config.yaml
n_head: 6
activation: "gelu"
norm_place: "pre"
qk_norm: false
tie_embeddings: true
parallel_block: true
init_std_up: 0.0224
lr: 0.00126
weight_decay: 0.0
lr_head: 0.00648
grad_clip: 1.0
final_lr_fraction: 0.0
doc_mask: false
train_tokens: 598300000
MLP neurons of a small language model. Each row is named by its layer, matrix (up: input weights) and neuron, and shows model dimensions 208-303. Each number is 500 + 25 x the weight over its row's rms, rounded and kept within 0 to 999. Numbers have three digits each.
After each neuron's rows, "fires after" lists the tokens most often just before its 100 highest values on Wikipedia text that the model never trained on.

L14.up109:524481510496475522498505475508523498513436506528535545482525487481574497482534494529513526520510466517525504479511465500518456508511489475485507531525483496503507532480514512531477537512488494486512491503499522476491546510504564468489513559528484501491457495486500489483490464500509521516
fires after: " /", " 2", " 3", " 25", " 1"

L7.up1187:459514532488524493508481546468528506476520510546493514511524515521500478519490532523452451485528485534493517459500464447460477504508499495555518548510525495512506567502549507465504486493557504520523491489559525538447500510521478521498522509530492506480524464500461541527492498511479528498
fires after: " |", ".", ")", "|"

L14.up23:480528530466478506474448554510446500498509475508536533497489516487520488529509443503497468532501546505496517512467508478519493513504500530507442471470506532504532514516513474502518491497520562483497456548454505476558491517478482474502491512512527525516485483502487520499484499521528502528
fires after: " |", " /", ".", ";"

L7.up8:487473498532543513493457462531514513496513502463505435533494529543508461468468467517486532495515506492489465484509469538505533493552547493516510481513527526526520496518505528485499522481555504482478508513522496571531471518502533481507514474453451502503482511482464498499510482501487525462
fires after: " |", ".", "|", ")"

L14.up1464:496489489518473538473468509514528482513506469502484500502468477527504488518471518446519525564504500482475529538523491463506507504497517545482467494527531526470494537526489483497509545478516504516528529495507528499517478533499493495487504521459485513527481515453502527467491508471485482507
fires after: " |", "|", " the", ";"

L11.up1412:484547511509476503496526459533503460478483504524496521532470463485523488541507474488461532512505499458481480525521487437487532495484515457476516538468469508466503508472500510434506488507501460496517529529476517497510493505542527489458520484477496534524490499517514509491512525493487451479
fires after: "-", "|"

L11.up653:500457477435483547511509500460502558478489574574514539516489475471555515526528512485469520542469466511499493520463507449484500488455497463492501502461509508538505492513477479452501465461456542467496529535460483509526499531506495496501489542490506502516503533519537533489520484453504524496
fires after: " 1", " 2", " 3", "1", " No", "\n"

L7.up215:531560503515519471504519507492497476485471542514490478523509486494476539507489452476515495518480483511563538493540473499527499506508503510557462506520492518471468526513549496502513504500523483486482466494489545528534466511488505493464558510496494474538476525468492465531503478476500524450
fires after: "."

L7.up1038:544456506470492506453516512493510500493515525520446456517480468502530498516457513493453493499496498526521481514525556534498492529504541514482531512522528530482502536536473462446547484511495533463493538466512475479482515517493510547506483537487497472546501516524502486531524499499488507474
fires after: ".", " |", "|", ";", ")"

L11.up1114:503507449480470546511476525482463538456473550465454497516525519488487484481491496468504506484505483501536496501521508431545482508486487483492499490499490508531507508478467484474523489457465516496493515503513480535534510542507459514509543497484465492470478479521549479516458493511538476465
fires after: "|", "-"

L7.up494:502444567529541508510496484474504516532466511528492476511495506520514456465530512496489480520509535511515468486520518515540504502470544492532548485519491537509483498510510503531531477549574494483492495528497508534532544483457515479530490533540479468500503531488525492536536471524490554468
fires after: ".", "|", ")", " |"

L2.up1471:536478444510517448484505487493468468496439503523512461509460482529542501558486492499527522507510461539502486505468481503478502516468503526491516525474442488480506492468491502508491514504474557493508524470467511502481504536525492535469497488524489522529494498495515467492524519491477552512
fires after: ",", " (", " the", "|", ".", ":"

L14.up461:486467537563505491479503486504484524456478510493468474515501520544511521482536522493467501517493498491571452465494496518505528519493510517465515485480511509476518512493494498465461510537525526460501477505513513501509534521493511456469517505521486521496516490480510485490518492553460462473
fires after: " |", ";", " 3", " /", " 4"

L14.up1199:493529465468487510492526486472530476552552491516516511461486496512498516499502482497529506475495473472472469498511461504554495515523504495442502476484484465481464537492480481485471468463485468521520469545526496508484521511511510491473496520500512514462564495473499519486490454512520516501
fires after: " |", "|", ","

L11.up188:492503474521537511500481505469482482502519484472511448491490544503498499477532497499504493526495526514491474508519494550540467519543521485507513525449518502509504480499517512533535477489506521482443498525447486512515518498545565512531490484481480486491494484466450501512515528520512503492
fires after: " |", "|", ")", "."

L11.up1305:492510493480491494452522518530487476445535501476506535566477463447523516505471494502522434526495504487524514493497458477531483513462469509455506522491497498526493512475477482534524490488486496536488475480514518516467477525482472474491454502499470508483484521494490554498460545507510502498
fires after: "-", " Way", " Y", " Ste"

L11.up42:458435520477505500528510475545486475524541482484505531511524488502528500488520521519495485499524458478461511511501484515477514501487540481520478480517496530511526548483475502507481513467558503465488528504450500512479470500502485508457481498487514499517488541531529482503521513506517527491
fires after: "-", "%", "°", "  ", ")"

L7.up1485:475501514501500549446516494516495554530504474464486545512485472514515401501518511509498481479532487503560515503505497481476475510444464534494489481486488516518494485472492513492516529507505508505517497510494531519519487508558445499505482529506492531490482538481494509514549500479519501501
fires after: "-", " (", " \"", "%", " semi"

L7.up799:493522518485473525492495490513514521537466494496474499500493502485545496500503470509501491511497485510477533485452538504487470504493544482510519507547461513532483485530489500492492480465527529500499509501469514485530486526497530486438487516498460517492473498507551499550508514523510486517
fires after: " (", " was", " a", " al", "de", " la"

L7.up208:463491468520537464499547498500483507509473490527517506467535520513520493464501494489487496541480504530551511466510524484513501468494470511509494504502526469523536450498492455472477496482531517485494506531519457492473511516523492497539528524533505464482519504507511528501491496496520454488
fires after: "=", " the", "s", " The", "'"

L14.up1089:538521512475551526518511465486499506492495491505490487490481529512538513538494449511497457518494538526488488479469508537507510514556484488503529530515504489562470510520451505450489496492496502456451459497490487525478514522514493501579525496506496479520505458535500553529477461521524490487
fires after: ".", " |", "|", ")"

L7.up189:487513482493500522551490504503481504530525493530472486518463510495484520489491552493447514473492527506504510495518487524484454484508525507486457543472532460488477481480478569521536513538492542514468485477487497520460502515521468460483485547501450500473515522496486518519496535536492518459
fires after: " |", "|", "-", " first"

L11.up133:512462501512549546470446487498477516499485477459501525432488497476535524525465512514489477495503481483507494502482484496465489483535456501540481562490523462482524494513495480471514493485530530483508494507497508479506505453464457470518546482520484484482498470531500476495515488519481497513
fires after: "\n", " (", " on", " Released", "–", ":"

L14.up709:481469452469501487508513529496474520555512502514483516522495521516476479471516559474500460507510519492491478475504475476482519477485467519505497481522549513481485457504510468471489495509480467499478508527508503537507462497495478511485535534462528467499505476506489530495499477516546519479
fires after: "|", " |", " /", ","

L2.up1454:505510532512480513494490526476476524536471452515567497521487501512514491468505536470443532533501495501517491558394481508558505532488505540428525505510505517452477523508513488480496526519493465488549561494503484463524528509511503470461504522485458483495539477507495542534459516524490464506
fires after: " |", "|", ",", ":", " /", "'"

L2.up1274:506557527505494513530500463454480488495465461493504517505486492497514504558494506510523468493492532528536519546490507490504488474468463510516476493455511511492507494473501512490499503522489546476497508475506485508500517491523514547519481519515537486483495525564520498482513504503478515535
fires after: " |", "|", " /", " the", " The", " an"

L14.up533:487514525513439474502456470495486492545482522501506537470499528511496461440494536491473488473561478539503478512477515504511494531496518510522520550518519510484509499487520496467517524460474528515495496498528529495544488495547514487497515468565471470472513485517467524467461522530532471485
fires after: "|", " (", " |", ".", ",", " Chapter"

L2.up860:497482490526518479503506512484471496454522492523494482487489505485480487530511508539526504433474485536488483478519512507500493484517495512473557484522534511547456466479532496534470483487474487449532536531524507494503519473522508525476524457497527529522501431519510469503471515469508466515
fires after: " |", "|", " \""

L2.up1039:526522513492486474531517473500506525482490505495559497480468478522513475528487493496523498485531487461475507470481509513514495485535479506494512480559539503498497508543509495509501523475471489475519528533506493538527548514489501507473487463516491513471447479521519498514438534499474507474
fires after: ".", "\n\n", "\n"

L14.up247:520517496523527521525512515545526515512514490517520489483446479540549465493479459533497464511533527521511436517479527501486471481461493489509506454533516464468518547558503471501501526508513491495478488513469491487494506513485538544520481519492503525506523457519482519505517475511492495481
fires after: ","

L11.up1158:474480432531483531522523495525540492465524488554501463487512506523503493495485499512474486495517528503467510494505501488522478492471511505533535479511504515527528508523487468482460486538521534513488519500506450492526501540511541544518534492523504518464513477481494494453513500515515481494
fires after: "-", " of"

L7.up979:493510581511490504491505529512570484454485462497509507499508498485507474547542505543508547532510517491500506499527520489468469490480500507518471496491494553508503452537445474518497512449476465517521494560483555573503525491515507514493452482487544493498489489456486489491488488498540552468
fires after: "\n", "\n\n", " \""

L7.up1448:458485519519494524522516474524546519497504507516458500522508497454511521475506513540498479517513469503497518517502490478500472501500521501471465476441530504491512501453517516489536504487491497476495481481476517488488519544481463522488493520483502490493487519496478481525472494496493499501
fires after: "-", " (", " \"", " T"

L7.up949:504519471452467488512455499485549559533501515470490511493483462492504469494517506498473461461508488515544521515505491526487490570500519468514504510499519498479484498525509480537484497550524517509473487483477484510511499489494525536478508518511510498510541472458497487507511519494502486494
fires after: "-", " \"", " (", " w"

L2.up464:471501467506517564515494524512497485464480466466519478503474471478520495492472506492515526559537515493489472514464465518479482469488539510497507534514504498462442518495475504497503521516433525507488558516547509499485478491483486463514547484483463530483501506499524469472511490472484492548
fires after: " (", " the", "–", " a", "\n\n", " The"

L7.up904:526474506471499512500473519521506461497521459497470536534511531509474454497484510465476507497490548499503500492547492516472480452514531529521438501496505511466510499533500508503550461525466484496486510507531476514527497511507501478489505500514464535491499508444496499550520488498501527474
fires after: " |", "|", ")", "."

L7.up1492:484484461469511499499498483546475463501518517509440437505512520525495449505506505498486504456512466481531492498508474535503511494500477446518513492496486456506494494487533510526541517522509503518530464498505531492458461508536515510488447502495493531479516476467522485476500482493455536483
fires after: " |", "|", ")", "."

L7.up72:480456456486485507510509464483513513482480476495472505533523495523477489516484529502476506489486538517457493453504431503491461538510492514503521504498492532522496502535489509487507455527525496513472487494484513530483521484512508501513502476551501522488474474522508485486498496485464497486
fires after: " |", ")", "|", "."

L7.up848:516500511500525522506516488547480488505494521477492493507494522481511492497518522482498507548522479529471492469472503491482477481475521464509499464530526457534526553473492514503496514463502453500484509503486505475527549489518491461505489477531453457495500446523474525504520452525470516469
fires after: ".", "|", ")", " |", "\""

L7.up359:472531510512504480470522483511490512492467483481543532514516495479481460485509496539493489492515494506530536489503465481490533474499531485483512478527500465450555479502538493522493512490452532492463500515483516526494523526501500494466512543468516467483478534525466516496477499518471537503
fires after: "|", "-", " of", " the", "De", "igh"

L7.up646:509546490515511537486444505482455532490503545502560485521523480521507534512458483515484505504515508519474479505486497477525535467494466482575561518506532523497515558503503481512545519499494484471498476527550516513521521497522496491505499527509508501488551489492475500514492515482475461486
fires after: " |", "|", ".", ")"

L7.up977:511509487487527503537501492500515547505510515498529515500530486484467549481511525500551528555518506469519513532519499442479444507466559539476505524499515512518511471525531489509484460489504519461524505482492443475513497555546523508485450489504496518513517499523540500534505507515560508499
fires after: "-", "|"

L2.up155:475472482476552528509492531493465529518474519491491465521447504484493533529472499480500472469551518461506542514504501503487513514493501500497498482526505524470486544506507460501495517486500504471513470492510536482506506467514559490538466506532534556539499515540512473441489501483512580526
fires after: "\n\n", "\n", " (", " \""

L14.up62:527532457507494499495517464446484548495541527516508482566527496488532522551497497508477517486532459481537492486532494519501523482501535526476520510525581500549496476504527528478548483519531479514510488540480488516505546539517488496486512524499429520516508486505491475469467519508506454512
fires after: "|", " (", "Se", " |"

L14.up1239:465465496486476479465492446469488509476463477487483527558500485516522498487460529518508504468517490513526473476472502492515497517549488487544474512560526514473461516483453504546543512467498560521494495499475459480524512463520495484531507487501519475519469489560489511513501479520537555529
fires after: "-", " to", " not"

L14.up1050:504490446478544524514499464460480492492476510523482478523503519502555517453537487497470508484534525476525477527496512473495469533481479514445496512486499527516518500435484473474547508542467539512504515537516537483471541561490490481488488495502479489519479558548495503509506493549472506510
fires after: " 1", " 2", " 3", " 0", "–"

L7.up759:448523464481507501503513456511489517519531543511445470477482486484562525499460470529509510514491482496438474522513496481464475488514487493473498501535525495488490514496481505527471498468546499469520524520493533502484500521500481497482511481479513524472473464479491507540503496492467488513
fires after: " |", "|", ")"

L11.up162:496535507493514489479464501506554481515505485513488532514494499456497549517506498522508482517456503500489488497483525502520481511528505506508466486519475528537504486499534480513484465490504523511508441499494478513510485472542490519486521446506508483514563494507478472507509478514474468476
fires after: " |", "|", " age", " 0", " the", " C"

L7.up239:509528514494523511493471494501481513490486545497501519521463530492532497517481509537483463472464508480540447471517510502457494536498499499493488468511506463555540532498484483529568503499493501433506504519490465501501493512509484517498513526503514509468516493466497507476503511492464513507
fires after: ".", "|", " No"

L11.up685:498494428507456530496467491469496510523527426513478470501470481470463486483447555457477530502526454510488466477480500526504472522502524547446512521514504504503510522480497530508512487487468523530521502482464471476504493528467474498491500453489541469551501518467477503566492559529518502485
fires after: "|", "–", "19", " his", "-", " War"

L2.up1363:473493519527505471465517513512525495506477464534502479531517504526509484510552475511516518522521539473521517502471503510493567512514504474514519439503513493492493479515499488485475477504518518492470525493473486497504488507533484475497528500469510487451473494467500527503507492518496487528
fires after: " |", "-", "|", "\n\n", " the", "uck"

L7.up795:482481461505498498475499520480483528463470519546483507514485463532491502530488526509476517495485527449493553506505511531537480543509484497496479464520517540495514496501476515508514519498458488522497451551473512522487519514541479517504537480564538485502514510484491521474519514522504494492
fires after: "|", "-", " Bet", " Is", "ju"

L11.up673:489520486489461483525498457504507521474455481524521500536520492524548516503544508500542508472499525479528479505471467463531473455483535495511456497470470510497478498507512512492522490484457469496498518572514482524517488492481523447481488498505474526509502480527528504493516516465511536483
fires after: "|", "-", " years"

L7.up364:547515485515468514510489477484482462533467475481496484494537472499511476491433482490507484521486491474499527509507498500473487485449523503532456462540522523482481472483445491502503558504504528501510560506497528539461530518501532496499520486503493502527496541487538526496498455518547507473
fires after: " |", "|", " Ant", "sy"

L14.up1520:561483510472476492518447557507478482571527487494498524503481495521491487462527505475486485498506512547471488508541472483503498501485455503501516465522504508494476474470558536472497520473473533463482466546506479549525478495460528514509531535493532461495489489549490507481515497501531487508
fires after: "-", "|", ":"

L2.up181:484467502523482531523476494506500497451500488505511508481482492495527490496508517550501520474468467503500487536531503485481497536507523479462510473528482457531478488493525458479531531542475516462475493540533526522542502496523524522510475488482542463523514506544518476490469501467536502503
fires after: " (", "°", "″", " \"", " |", "\n\n"

L14.up525:466475555517505493520494457478514493525520508505523476545462554527532506486548447526504515521519499545544489498462504547488463497480490459479512503497524500467509497479501547495469516515523487481512520540483504484490503491469551472502505514509514536475499485493518485460492531508485503455
fires after: ",", " ."

L7.up498:461495554470537458472527483457503501457491523483539509528492516510499480543471477509547485472490500497524497486527504512480523523515500534538491514495469463506528500494470521457487461515537483509503512489475470478498499504522537471486478499461498473507497496519518538464520530518457505493
fires after: "|", " ", "-"

L7.up1422:533513505493543535497547453490480517505472494465468489533480514534525526459456534527511490532514522451486481504535495517492493496505539508530516475493534516516490453522489519518534511491548528498483519530488439499504481481502507510524500484493491473476510501507461508536512514469487532514
fires after: ".", " |", "|", " ext"

L14.up876:514519507478493490493502490465507497485485457504528507468489508469543502513553522456456479538478516475516513460524515474487521527492527513543516529528485519470526518511495487488485519524449508476518451479512449499521500516554485492501492478478484513453521494464514503506500534503508485498
fires after: "-"

L2.up1190:492536514481533521506509493443482517495440481508506475506508483552506526494489475473493508460506539540498484513487498517529471477495522514477572518502524497534457526488488485509490495506474500514531512506457501497486509503498499544554539534490497521476552504483522510482491490471493505519
fires after: " (", " \"", "\n", "\n\n", " most"

L2.up448:531515508499506517531526504478475503480546542505468520525492491514513511497536488468495465526486513509532547457498457455473520554497474526478526506513497521517503518474476532508536504454477530520511508505531527499525557520515539531471492490529523491523545461506534461486496514480486464505
fires after: "19", " (", "–", "\n", " Mill"

L2.up334:500530522471436487517511465485500514517527464511458532464477499517532515470520484488532487490490468480485495480542528500508468512499464462535508493474504507500533512472466479498470510474485492521495497475489517482478434464513499514493511514472492455500512513479498537486469497552487517536
fires after: " |", ":", ";", "L"

L2.up1460:534464529474500520482557561491509459544506540500532500516486539499559475501494553479498496471493481465480539527508486517489503486505465507524497485525466544481517513534471500480471492494446460524524526467489522518472489505482464517477530494477516495510531490489493484489489502504486545503
fires after: "|", " |"

L14.up143:503521472521487510460542497526504527535497482493475497497531502530504468483511511478500524502503493461476501497490502504519468511457491543508473521486463481487468486472472462439540482480473475445489539490458516467478476478485469508496491473473507469489496507529489455513505493538519468501
fires after: " |", "|", ";", " in"

L2.up1393:512453523479510473509457491500506463524509471549519538483504535480499478486464529502479502527541527522517500473487509507522514508497463535481525546480535521532478447537497488492483508551526491477503481472518514431506467521526535463483516530455467491493514495473489493512490550555497434480
fires after: "-"

L7.up177:488495488490498492498514452505504505524457541445484500494484531478481482507510566505514499494494480493501490484488531534499476452504507559501492480505471493487508516493536483503499494522518477501520503515530420500479478513445524448475502489470494460493540559519482496512471513555510467502
fires after: " the", "=", "Se", " Su", " The", "H"

L14.up1425:482523466462565548536484481491490496463505517556487534485478495512487491511520464500467516471501483468512467530514495526487493486515523484563490537444542487548506487496537461480526503532473493472510481505500505476510489508519475491468474497503531494486529494498497493489524454485473486510
fires after: " |", ":", " (", "°", ","

L14.up878:479504511482475471483440490508510498506456505467499472510515467500507527523517559513517501505497527491511501490538463429527489468464517476539497524507504514491493501483479537484499497481503515541487485471484483492478497528480523522537502502443492515439509497518462481485515475502514511501
fires after: "-", "|", " and", " to", " not"

L7.up1093:513491488487541496507548450506505482507533540482425512501494503506500490506490485498484503540514468465485449515511551498498500524488485442529519526479495493475509469481485463523518533513474550515469480546471511521482469483531509496506520464487469486547516511505523502470499550506500522530
fires after: " |", "|"

L7.up78:494524491489502495479500451495497539483557478486475494485477464490555498492513475473511528472454476535510492538528520510481484519492529514524531536565514475484505491519494464529492482527521484492501509550481501545543487469509471509513488528487525492487513507507466551483506479532450500493
fires after: ".", " |", ")", "|"

L7.up996:515500469483483549496512499514530488521468520496454534518494514545515472516512507485484499495488520496461434506504509508507460470498498467475446505524570470529526503512487523528517514479445539503543523518453518510479498504468518509496469504478480491511476476506495518492522460485487455511
fires after: "|", "-", " Al"

L14.up931:527498494547473511478467510502513529521509507462527509511476485484479473545470527509499503501499498484499510484481563540503488502512480500576475499512487545490512540526527475464487498507497502510453498494474524538521477531479496509496488492486497535563515515499537494495448494520471483550
fires after: " |", ";", ".", " was"

L7.up1166:501428505476468510501504489562509500505498534502502501505518502514515515491477518493522539485478553500510509486555478515531538480498499494469497475513484526516490545518498470489505496509503498494506464494528477530472523494527496467526501502528472537478504507499437517486479473453474433476
fires after: " |", "|", ")", "."

L7.up1207:534480504536572514545470528495491502522509488485504486506503480488497492472476470519471484503480533522526493491526538476485513493512513532512527549484523475513450557527491511517448514485531559473482511453468512499519528458468531474502476495451496497499446485541489535514484522533488505504
fires after: ".", " |", "|", ")"

L7.up1247:495542507514505490505543457497495512494518506483513518524476525538531481477482499500473476479529482462507557491488456557510465478485476505505519512472572555496518502528532477503470470510516532488491549497523448506459465494481479513491484507521496491494498479458524493523507469504515482475
fires after: ".", "\"", " the", "\n\n"

L14.up128:504521470541459497535499499521518504526509493506497524511494495487531531524506530449519529494482523508506488480510502474511499469477486537467517473501552482482494508485495462503486517483456502546507463513451507506513546517520465476544513493479529511488521549515524524501456474516465492514
fires after: " |", " 25", " on", " 21"

L7.up247:456497479456474539480509504446496530490477507530516551484474433514496488503521449497515492503507506510509487510512528486507472520503508533474528513507501474492519483492501535528481498502505518538464489482477500519551501575521510480488513478467485493467529511512518555519450481498516527496
fires after: " the", "(", " (", " \""

L11.up1317:496446492512445514478496483481505460483526514524494509511494497494515507479504462487454476500504547518529519527510540480491503513491510490552448478471445475511520485485469526469459517553485523496553491491513463537515515511504541495479485451494458538507479523493472499498540530499526491499
fires after: "-"

L7.up1527:481498483497475505464479499577512489499495517486470506552505519502554519455479511469483521492464500505511446478499523539474527518530541493485472519462496518520498490493446530512473479490517528508489501525518527516498530535516485486498501484475520538478474522473510496516531470501455487480
fires after: " |", "|"

L2.up1277:500482487500501487495546492487486540498540468485496523409475495518491473479517505494501535478473488476526472479477547514541534531501477547517500450502517475530497521449541479485483490487549537492523468487516470481476472527507506492544502462487487511520502563523508506516486437531521497491
fires after: ".", ")", " served", ","

L14.up219:508472501502491504462480498477495496427495471516528493503487501475496474488532534512530510519491491494510537483476476546524507459498453505525499519539546518518474515492537488535539507485468522497469515467517489521483487500460508496512470448534521495537496500517517519479465499503510461505
fires after: " |", "-", "|"

L7.up731:461464492511523475446502478533465488462485466477452519500525501536533451492496505472475516517493499518524487491474520520500505482501507500497441506496552505548479511529473519459493518526475483492517550531508493520489484504552522538468442469501462461520493493533477506538501515499489514455
fires after: " |", "|", ")"

L7.up1356:508454472515519494490526550491507474460478491498508509496511529512510488479427466471467500504492486529522474508511497486509542494461523526490508514482519516503467510431491491493539507469489511551520494492528496505520518488481547447487478486541516547502463537554523501515459478523522473516
fires after: "-", " \"", " (", " arch"

L7.up146:491489506523472483454457478483490507534545551503521489486480449474481518480495519531456516484481487460542522490521468466480517531482518515487526533524484502500517545460461532483510476525514544507466495511520501499517498516498499487470494483465505511493517515471468502502503535486468502515
fires after: " |", ".", "|"

L2.up787:543534490531454455499504511472483533509471507492470482509487495505555504486519505498499500524464523519465503471507489514520493458535530509531511547452519508463493486518542480525523457547514496489503531516478513459540505528471505488531524506464495484498499451470478523462482459499481486537
fires after: ".", ",", " |", ";", ":"

L2.up1328:464502512479487485487517485507509537514515545503510506507526475480507489511532480502499500474510468499455498475482497541500483532428436482481519524506507516494454480510509510506560510507517554439516459459538528488534515505527512521504521520513503472488488517523517474487497529478510480485
fires after: " |", ",", " Comm", "|"

L14.up267:488480493512506489469514511514478509592491535439532490533470529519499466514506498524490478482456521499440497506471500551492501482475490463515476500469506485527484489498503491531472516516485526497468449488509485525522476485525491500482466522490492496529500508488481476471539530505495514526
fires after: ",", " |", " more", " was"

L2.up942:521482534522512489507449546477484517484496499521502461467514522494500515517492499430501452521486451497461525507467475468473522500504467529525508463529544479520443563458552513522483486519471526472502512502487523514530506527518523473474503500497515496484493453540476448509511482483492493525
fires after: " (", "\n\n", "-", "\n", " \"", "+"

L7.up1061:517525463538543507485493524487525522473477513458483508483499489495520488486488494518476532513465493455505460500524500472515511541490508475520506514485514497444458483492519564469456480484469504486508471467510507518486482498517509520521477502477495491507517478514509552469424522531553507530
fires after: "-", " (", " ", " \"", "/"

L7.up47:544457552506512534479499497525533537494479502516473519476518500521543514529469474503487494497496513509488503537533488479543482538498484468538544508540544490475485512505533496497487516488518506498465518491509512544526488497515516528491521490495543502502532464499510505494501563518497496499
fires after: ".", " |", ")", "|"

L14.up239:462468507513550470470480493511467455496532493512513544489459487506531484438515485500457507529488486494498503552512501479468523515465467507469454488464495517511538510471500532500540504499493510516522515514486493496474534469490467461517477525532456481455496523492503519517479513522529499497
fires after: ",", " |"

L2.up671:494553537532532507512473494541512526475497491517447459496474513461484488482526525469492463505496476541554528472499459507551497499466468508463466488518474485505462528507555502452482516470521515490482502511481479491525523508539526498471489514481500525498489515516508502498513525484478518476
fires after: "|", " the", " Communist", " Labour"

L11.up485:502491498532469476468408449495476513478480500498532486546476531517521480491521492502490471508484514457500472461480479516502547535532548502471489485528511494514511509500510504518498523542498519452475469494525527506546465497521549479499493465493504496497523452501518496495498469540500538441
fires after: " |", ".", "|", ")"

L7.up147:522515504485501537522441526480499464466489500511488496535470491496525473511493469487519476511471479480505532491499464490510510501501512474530487480489467450524486519477512506466511515468457518457493455505471529499497433521469481513515474532497497472517449502506508515472542508466493493507
fires after: ".", " diss"

L2.up936:515483521487489459479510532525509479450474515493525519497520536470502512487522528499506492509474498488549483451502478489459481493512490525488534465534541453512525509506498505511474532525433539499530527476540517488487492519501521517498492524512525511501503512531497472493486485532519469499
fires after: "=", ".", "\n\n", "W", "-"

L7.up1266:489504500520515496457443462500507509489518492494516469508511499498501478438430503518480525508497472492531467494520494509511552509501519501496482491505501515530562539508495555487491518497550477541454502492523502499494487492522530494501498485500514482484451491526472506510486479522457530447
fires after: " |", "|", ")"